Weights of a small GPT-style language model, trained from scratch on English Wikipedia: 45.1M parameters, a variant of Adam for these matrices.
MLP neurons of a small language model. Each row is named by its layer, matrix (gate and up: input weights) and neuron, and shows model dimensions 341-511. Each number is 128 + 32 x the weight over its row's rms, rounded and kept within 0 to 255. Numbers have three digits each. A neuron's up and down rows have the sign that makes its largest values positive.
A block is one neuron, or neurons of one layer that tend to fire together. Before each block is what it responds to, as a language model described it from the Wikipedia text at the highest values.

Responds to: Token after place names
L5.gate1:157139152097143133159175119103177156177148120078077119148125169124155077132128177087124084158130047128095072117119171144102111141091056159155106105084137146133072122132069070118147141209087136119111093115159108165130112163153152117176134109124111149072129119066124078109165138080165114175116147143136140166108102117082155121147144176122082142108144105049119108119153119114189161153108155147172199159137071109067161131076103100154133154130147158114127057148070169088100150126093087124129132140100102133158025106154
L5.up1:147167133113170137103098129133152092097181131106080121129147122173111149171132124170108099121075121128171142160130143060063156112145111130170084062097112143096125151125130154087158095092065092095160145097127119148102070049126139169110051085185140140092173139110157069117127072217083105089147084093165173051143117175130172064092096130188153126090163098120131144079222139124156137141162128134125116147125150094142148123116081104144133145113174068104170123096120144142134172170089119165106172139142091112120147161162
L5.gate85:177129078130130142242148121092164146096110112086174134120182075108111133085155114120101148105150159119146094129092116122179180108169095142155159136067133182138173147101134098132147161125113175167184111130167137171101092172096148112068091076195196072136105122103136053096186169169170096157149088092092123113121127125183132126109227099111105145109108138173149109089149136127146078149145099181093171135126133161166153131097104144118201093091083112146147103148123093056107117155148084170085086075146091091124092116125
L5.up85:140132125186111078165227172105123130188120110152074149109101163168123070114092117144091138145158104168086061143139101099144177098144187171127130112175121150152104162097170130155175110114112138100135129102105167161146080105146079131115124157111148145115081070090181065104185116148073165070121148074137151133129102100102141121132115123233162164092203153193187101147182135135145219199178121083159126128173189125121148124034106073145130173102146093167162099114094171122170129153112133142138165102156154111180113154144
L5.gate203:133149150138183127085099124093144195154108141095108134065110129128145073176116120127086192057103162175107161165135137105099168112145157165163136079134104168087126182118094099103093110095164104097144093103158108145147117124081131177081141130129157114111099084157183113072137141132148126139110142108108132140135137116117143124157116165088139156138177141112105109171131127112139125159124104089083146142208177134135138138075103146123195105096121140125143117153083110092070218127094106123177153187202095125137113103137
L5.up203:126126125184074114117117127140134137121110154112166212118113140158138153108099098091111123182109125112140100157063095064162099109102076121176093130083106229161121156164120188155127127160144150129162141127135131178154098077059102133107087166121174135146127086060157165093206152175175158121139171091083156105123130096174102144099130164178148082143138147169145067150130106066164167082134133112086142092123131088163134099032095110097108135152154128116137112083123196120128152078166133163097184145140109123148140115150
L5.gate337:079128210149136081098134118163119093162096104147087093125152210152129145147102120138121133073187104131116103145114134097136145133102153137186120110090110206095077138110095134132121110140086176128174108129147094130121148060097117157163143083131112156098111129157055121101134164153141131147109150135114160126083121105117168113186148136122154133131194104134111097121166110144152145077118098102139130119175122134101153109102111149090127156186173152194157087166161161155105187052114106110127145113122110105141146126168
L5.up337:118155109173060117157190126109156188116144151147118147138145146101123114101109158111094092136152105149157150153106116185140190134092090131193076123115143178178177164146122140108147154182124123097111130085111080174137125105113124157142184121163182141132096035046154163091127114141122151078115132124157189139148126117142128121112145155191128102122100113164138121121196162095150174138119104073107195106175163118149182157043110144174134102129135094120146118132163152095106098152098034104097122134118112165148114141178
L5.gate368:143141084165125097104133118101111177184167160156168122131081164082171073181114094116085165159113133140131103122078155132042164096133171179188119151170160213134088116108079157130139129116152130072096092115142166222076150178119170107148121111121151178102123087153155126162154146107121107159176132070104141080123109122088126136098136210168132173143158119154147144133174097096188145152174065048165142146129151101116132154138146150116087165143152151152132132097158115082161157090075094110069125127146107124148120153102
L5.up368:143097126185136137083151108095143197125097164134146143145175058137131178138167088144149154168133099176126075124163106092164146145184080167205065085119131143162059178155120110106164144158204069154163144105083166143212107069078117133138076108098112127143109164103155172143129145138088183064116152099155149150173074137091156120113126092171110126160130114133158119107175084168116117067109160088156128139075157127101091146117122120119086166143156152191117099144168132109050128088162107093159148094121130087117149129130
L5.gate546:077137128157084145100205121107130122087095171137185183130139155109149179109118112145088147158152068144089125124079133098137137135120107108192062115119144172158133141130156124129162115145130139125172138099104082172113098156086130134080153104131150127153134101119121161143173188101158113131170140101145144114168106143151146117144182114150152157154190091143150101108182045116189103136184133059164140169116117132141103142054145133128116146164180110128122090132178181122103129086089093123078117134146107152179073211156
L5.up546:114173096116180068073150094151122121071109143166099125161120109121180103157125115144142147133171118105088146139162109122137178113153147082137073145131110142127131123128119081130112119093070075148148153109105158114174148067073132156146118077025108128135131098127093139137123169113171167124101131142131098105130079113137146072187159133186176105096144119137157099188147107157175149131136102117140049169103115136076107155121106073110170213143150074144110122066135142161168110074127081129198154138153104173130107175129
L5.gate1240:141175151108141096164097107135138180138126126112133145184105153154168100116153090137143174100145142132130132136165121115137160099071142152196073092142132185124070128204113153128091114116121109157142096108144127125172128147147078161145173178156090126163128162099131168177104203120165082158163107104136129144142133159090166133131164136182146179149159148168160089117137096165045139109151122087149058122127138126133123144081119124117116152142222146140154129125108176149155189095100110136145129183175128131116110129133
L5.up1240:132143149143153127090162153136093124123155171130115136138099153133165115141105123090150072131113100148136110175128157104201141149177119100171073139171136179147085173089070142147097095138138187095124039117131165152131171141045088140113144114135149155097096090140051123094114131189145104091095124132127136148162121081126133171127180184105144101170142093118115164128123116088192073169189104102107159129202159133156081164085113123128074110199076138126140118126155161110086094162175092196137079125105167168169122154161
L5.gate1296:153113140172060134141163103118146160133135181171150193052129142134141113091124140154170092159146094141115097121099147106150164103086083094165123093129154187111102102142085111097138116181107164109164108076112096133136121128106178207134131096122176101110132093110108107073111116226051119175133117102148172141164079122153155091147178152152139111066170115132151105126139124072164132146152155095138196210133145086180138132038101199130103100156155148160173125157129124144089113117139117178077169164133126157188068126141
L5.up1296:135145118138115109115132094167130130134137107149146117104135126140121123137188092093104118082218123152137109109180198089166136108138081171148159146098117112134119137139120080177141113134127088117098103136117164126167103128099133085193104087141141127149137113142103093087083087151165129153110123148082109135126117094138138074181135157114087086060156114085139106158117135164208115108106157121097090146155218060147141164178069118108205147217077136099181134120136053159143110142167106127120102115174141102079116122170

Responds to: Year final digits
L6.gate500:129149138163106171181076157150157064096145073117104149138122162145122108120102144187152100162138093126064119117095100077110114141143136096147103159174116112105126108097181187146166139144149190111156127073131188126047183191153065132119105134163100084199136109068143088105072134152121120131129050118161137068167153119112107130099109148108074124098146132113110168060173189163086149186169086146128092141158123115150152083138094151140159162103136103137164154192172129104142148113125100115099141148126120130111154129108
L6.up500:161159129110136142116118181120147118100143151190143106127161146135133094143163123134147097142067155166132118192117202168106170140089138164109165109167165134115137044120182100139088166149091091194103106106124081056102121138100101107156185105117119124170110094155107130124134119176142086141139111151113048116142073092178101184104132124144123111132080164167127115128105147171131149093128139171112160151059124091144103117052120138135085136155191106070048101121095142220113149123138135065116111133123148145114117083173

Responds to: Year end digits
L5.gate338:114141060115140120114165153131151117166112111187115124080162110173069162139099090145160142101139183112105105127103156169150095115170105187086175162111110133136141147103128227139146099119126151096171132146123123168151167091112129200098100109095104061159161164127117088075140140099145085151078178107181124122138112204144131152142084094104117148150158132154145077134126088185185179100119123116134088108087056044121113131133094091094162093211102148112149094109111147134126102105104111161112143158120111145066133072136
L5.up338:070147179169041129183128109146106111064216121104202113111152142119126168122104086141113122135134140121115158065079142140153079142168093151104119145106108086137115160090147195157115104142128123115144126185157164146124165196122136173089102145168110130111074090122123117094141153105206124151176194107135146132093125167119125056071180210074130063130100085039166066152199113147178162165097124066158171124147170095130129140059141171172116089111099110135132095162134095071088131118110115167065192161101095165087118151092
L5.gate399:087180076140127207148181150127143098144110079125159131106099088102158184104130031134100104113175129096123167080084147212064061146140147208075121140136112099121124111077098158143101119118163119105088120123149187132112134153144130101170136173111115090118089102126112129093139150176152130145185098141146141167188132088178111163156118101099156128106156097111093155144143095153108145109098102081186125157121176104137147133118133105137121185106134154105134101090088156086123109225156125147160105140090164093119117112104
L5.up399:088041132129127120116161149114089083183079103131142132076129177151133060080093067139153120147151118092098170081129137126126109139097105145103144184129170109111100161105124170119128126162182191143146116156163130197158123181137060178084149170157153156121081131154100202110175141062118070150137131103091146133113167090157088122139183115125166171160084136123111079135125140127112120193171084109099167130108123139160092060083121164135157113138129116098132095131073196127130146125172112136094084152105193146141161125083
L5.gate427:111127148121106139135104146168150142155129144052184144098079173115098153117101152144023095160146072154079114104111179130156061096055035181118161139108082135151120128129136090036103095155123124102140129133160127093095120161143120110105171159193115135064152116153130129148108117131144054120141164167112137162123118128079086193081131105134165144162114140127175187147126198066081123120081110111148129163150126108129162105122180154165056070176160171132106175167129100143144138105095156135136090177096098153163108138096
L5.up427:161130158111121156160108152150153137150131106107127128086129089052143112126080166118062141144076139158052109107148105138107172079099070104121146083129097162128169099161130167096119108138131093096155142143126120113105128087144117096031093110190144147077141126119172176173144078144116112112159136134151156132087144104116104148088125135150163065150105156100180197136175153104126180167105090150130111112145158185137130184133120165139095055109087118085126138141118128159113167093109133139181156164140132109132151128163
L5.gate675:117137130119094201140143148093085165183117118115162120117183071157070147123108161168161108097107137123118101098140140099166103116137178133084168128102122082106132142047100097126149133130103087145117157091170127157127110111118105149138128088152132098118110079161141153071126155131116082136121094162124176155145119109205109162158128171099123132136081155108087153170159170158152094201082118121132144215094097084056170123186101178170173094153076078143116102149137120108047074110123131112134124117099145098094152090088
L5.up675:063062081116073129116114144173153124147106153124151056065090120126109125118157068139144135105172126084110159104100167126142060165128112151083132201127178092106116068120170141181098152162141121074135161141138182168112142201151106166160139195139096144156109130097100125074149120149127057176135131093145176158089222099080136129101135145126112131151135133072130117175054128139149151103108140115125142057087115107167194182107128141172176067153134186081123154186055097128126067205114143153136152167137147113104072061091
L5.gate874:147137147118176143197099161129108129087108091088091155122149169115117116112168143141132111118157030172195111144086196123182132181099095209161135110127150117144151075146150079077085110085116132135151090153106133125092110165141156138095131163163147168119103154128120105181100181126201090091118131162160129071067164131123153143113169153110136144098133169121159164182114155115133123139134105056116161092157089148118146101094146106082142122132133107152149127193126128118139101121110082099121135162092150162129171107156
L5.up874:135151135134138137168121134084107134112132109103147119156101125092139190089153158111164076141088071176164134080123140169161107194117128151138162068161115108148133139133149116123118149109136091129196146074083102153045070106183091117092088163138112164090072104069174166130123095153173061101083136132183122094153131133169125139124046174177080153099119200141174135107069149112083150122143094119163181133142162131135146143107147125143106111094115101123090121154155144098166072113090117130160120154086122091133138181188
L5.gate897:091118165114127150134138125150139141100088094075101103047103133162079116099099206150087091105105091133129181082096156112122125121108139112120115130181141128084115144095183096074146124116099221087198105096104129068065106173114126086122187101161134089154115089125155091140108149129146082156121112066190208128180164132113081170132159154144162200134173138137148133144162166139118090172015166116122154119180074101123177096128177113142074116184141082087096075125159122117102114152110088155116133128114102191156102146142
L5.up897:089137102105176108148165146151125116106109115090105090068079111121151115165079160145090105095145117103140164071129176113081131134130103140133142055160147130058155134070135072144136123112144116128144071072154120089122166172167154068114142109128115130147145105124148111123137116139184118128139119073111185123095146171117111138166086191145102172121151140123085080103111179119099072144100160134089120136154156107101154103161126145152128167154077075120045106112139094118155136132093089091091179184048089128110144102130
L5.gate925:164152119120057083205190156143171089167103152046141176098127124054131167118144162155140104180150131144084126075107148081098113155155105101147109169138086139184137131152162124082174103181067144110224090130106126184098154135168172186074170160150160101125139099075134074104109155112143102064121147103135169179130090129132095098122135092147131147122113102091146128097146124166117120090136108120202175098122099106114092144136141140114133136089136156127166143160129152074074127071084130090128117121115113162120113119120
L5.up925:118181123158082107110152115145187156118192146148103083124114160086163181151148079181239144119073148139113203118155137107160106165105137149179129176110103097126138178185145181156116106172079167100187092169158105105141134110134069146161138082151108089116056074100082116131108146189169103085137108151174134132099086111130155131142133068106150137095137130139169117126086155148075174105075117142191170174180107090178098146115119143094124137124143134142142130140177176127107082088104137044163119181127175150145055131192
L5.gate1107:108186102103147134171134092096167159126161172155096159099132075111136139079147127129102118127118162119127108108047139141142111133108105114106100123149137095160109111111127141049111158094166128116178120093096134188076145160171148117070159162132120088097121082145138085082108157119116087160089135136159156043150116163134138155110156160106166151152133119124133126070160150101064143126071109125106154148107115112077119146087139137152118121167147118102113110139173120103141109155119141086053142135107113132168094095107
L5.up1107:125177134079156153138138142127154137115125096121090106101153088134122079108089145114118127137155161087181123097078130113061119163147124170140113095157147128157131118093103082095151144121126117124082108091136112145081163187175154137100135139104133152100100065175137098080107143157157125105177116179126126062126174185061171143100123164110151196186077140143137124072158160126082148147120147118034154167110131120144155095128091127077140129134113154091112099141113131099175151139136063075092106135113097099136126056130

Responds to: Completing institutional name tokens
L6.gate743:136167112154094130062168150080103090131127134133103140119124157126091140079167104147147130138113116165129173117107103129152150151108185153190109114150075166104065140137111097162134064109198154126144138067137190104131106137127142141129122109130133091121101104078116171049105155127085188080112086115121119133091133174153128175157088108146180114129124108191122147085154065161136137152136164118166166141173120123132142091117141115154141139098167104094153112133137171123113141107097122080143172144171117115195149081166
L6.up743:101167109139097109133099046161140164168116158104115112188085155152148126129091162159105115090128152137145105133112172124149091103152114168204132157129136175134161120121115136095158175141131128214085171138146176139121111124137146058166127170119102102134129106136160108099162094170217148159146090128146087131112158076116144071110173165104084123160142180114098144127157158027142106120110117142114131125155181117066183115140067116119091109134130081139134044144098094114118132087125146143074156140151132129086093119138

Responds to: Dates in time expressions
L9.gate63:077200153116105123194169158128058097187142149088121112129169170120161099128155180115110079127082166057109068127126106096117150179130125105146135122153139146026144138124160116150131097090119154156104086135148103153105072154208078075129147148164115142110105152127148162111146173123187145124102097111127091134158149159073090120106123127135124124077138081125147203126130124157085102127182109116097149139155115156160141141128141134167134086143103155176137150103126177202144134108122120121127163130164111178109058175160
L9.up63:132165141101116191190162117101124149118130115107116163163098161117139134117145151192174179149171121081131113109107116115127153098111108131120149183138090077105167084129111065107054114073147082118121166111119171099107114087119116089095213168072118090161158110080181104144094175100143132103158096181176147110141091193061115211140147091149175114124081111132155096123167137180081177145184119148139093157082097145125095142141150129203112111087121164198157176108123140149128116090131098092192156141109069099124132127120
L9.gate240:100164136144130139144190154106108100105102135148148116093161086116117132117187133139083102137142153166094077120128077053109115107148137108097083139105131134127149167055135088160120101180117083094111098170105154130104125115157129099077110133113115084114147143071132159125136133136107130140122111159126149095161140106131127129085127121129211138074108164180076202059156143143109167192178138128113140126137165086122154145193106155097198085064144082100135158091193106131064108156158121069094086140143119128110157170174
L9.up240:158158153157090115134061093170124115127147173179143159110142167166112101123141081075134131159127084099156160195125117147170133137124111133163113107151100139139165097106145126135194143189169116102138110150126174127154171124124137157187104138111138157171140126183079095082166141124127060191069132162138111146143141171103106057153159117158133140144112120097105151163029159118111079075107122118119105136167134155121159143121144140101136085141181115149152113154142171148155159124090136189106119111119108144111097090124
L9.gate296:155129121134143169157106149149102125132095159140082176074137144083133093122116134171188152076124137185137105101078110080116050122117152110076152152072141119150130166100132195103079145125157110135154160097107128104097126117124106045058093163134087119101143154147145128140112149146159147155182128097177146109188207173136172136159172128154156126145131086185137187152096099124115126120127123043116162090098206143181099141140155104137135111104119097127120112138176151095159160146111141130093083123125084110127156177114
L9.up296:166157125138106136086139124161104073129096090139130148172140144130136159123170145111122135107135088127126093106128088096148071128156154157133134157090159053190133086058132121068106153167188080170127120124150108132120126153083108054105120158120090156120137143096117144132063139129140134096176146140115139131174164162092106156144052131131146141116142127116109189130111133080102085118240177135092159093113123128110118126133113073156129182157078090119107141185123181102127143130140124188109175128088129087112194201078
L9.gate882:128161138196159190094169163157186123063156127121135107126107120101153166076150145067149096218129148121170119127133146081125134136104142144108107117158118110171173133064145191097124140105074114068215121082098203112118148127118134111143163136163123114102160147111138124077144154120114144107169116146128101110104101156095149124152150079160129196078148158162140164092138137166110170107166141116124208227131128089103179112156094124137112104125241171148144193126140155123076120056098107161133132095155130074183092130126
L9.up882:109140146164157080144178128111142159114098079110061136163118093116100129148133185198107103030148202129092163142118147174126154089100138105096116134141140123123130096161125101106161156147103150117139143158174139112125067141126105149118139078100129128163117132097138087164137175107100124115122120173119082119130110128158149091145117130090130120176080093178073091173136067150102107118151169090096119093175143109094084164102114125058135151096107146121076130168126141102146155102151121085132124135144129084113085156101
L9.gate974:166116161134178144101137158128137160136108132086202103115154130171179118118125114192162072107201148126078141076072165099061098133153114172160132152177136099152110174176170175111153148132154124101137146180088172152099123199143135157062173074072088163095108132133134090162141200103117137108185071144142155061125135186151134137144144115168116100145061098119131154119107134122148162135160100107178122077137163090131127120172049123094169171127141099130115175119162117069154095142127101132092111131149174100168126145135
L9.up974:089126158143097182179146131144118139178201114127145156130135094112145146142083142137151148146148168145058145124112128133090084179155079117092084122125120121125142137105078152129160191143052127154084150076119106122147099106129122169098166135107173158102208136150120156103147099097136167096166107116161142122100105149174125152073160107070128189153110074185140138106139140139067130137124168141070129160142119101138103131125085136106136126147178064108123091100167143170097113117167159092145136172110143124151165141178
L9.gate1037:117150109170093174135108121157143148119154116129107172172121043151145041148160117133111166112130158080211165129100147145157095082107099092129153110193169129130058060132145118097106114110127099116167147099086136138140110113123168116157141119100155136119122162145173171151104128166101137136120112164130100165185168127164132038142147159162109114133097107148131105151102149062098153174139144132141108136112125089134123134113178155088111120077135139104162124189105200130156195125095171151130104101148152127179125139131
L9.up1037:110163123159149182108100031151111103142193116072105151141203131146090109127138084121175082074142152143097157136116123120103129157097087064106092165138145052181153072129159111147139111135152131121156174170089165120130174080108159157119187120139171126075135058111077073072136108123110153055158095064101132145130132144121124078137123112132190128154071130159127088122172121140094127115145102140101093101131124121137116154088149144155155118121147106106142146111107146133138174136092151130107141117132104078206118089114
L9.gate1220:089134157148083127103126097169172101162153195133080111155137129117109182147114100140174103145147053118140133104089144110150127152138085135114098104087162201136106068128086108062146079147137163127082094126173187152121178145168162132107132145134152098136181154169155086123122156137100096142086105162144144153158083144117109151137125098130179147100115126092127152107122094162097082072124078119144184137092079109140127155054076136182125068114155148134162115133114148153127121137138150126137125145072098107099143092109
L9.up1220:143146104074056168117097117091136086098155134110137140091146102126128105128121104130122077157111087153096092128148149097137077146111090071138185111113125115095138074158053100200218143134114063138154164070103169137155127060187096158124145185135064149150087169193173144097158100152124123135160128109160175113115103163110140118174107175161162098151099173156131069092150171141135093158149143150130072221071126106118098117104169152163170187061149109206130135159075149144172120138122093098124137135161125079154112153135
L9.gate1325:122099157153126134092166105089102193129164108129150104104058123125107164092105159116154063090146186114078132048115159180181119173102079128118139145154103132144077105138201177097113090134133074095120117171082158138117131131118116110142134161196122091127190081156129141130078150087157106137096077104199113117133049141098152165129142128084093153109173104117167123115131162170130154097150132094177162140126091096145137115120150155127081135132171118147132100105177169106106132125134138142113118121178124109146119182064
L9.up1325:125157083125128137175107102098098150137143096159080112184161123135186166139154139100133162156109105098197096123139084143117136233136107104083158127118096149127116124136088098180230150140099113092144153090127178062133074143112120133120097151127133116163094151155144116075112120191123089178158123131133148221093154142171140130100151098096133123076128087157124143146105113133154104145120225087063116136133145117187100091085110125121121138158114148090150171120101123130135099203153095141134089127127124131170092121123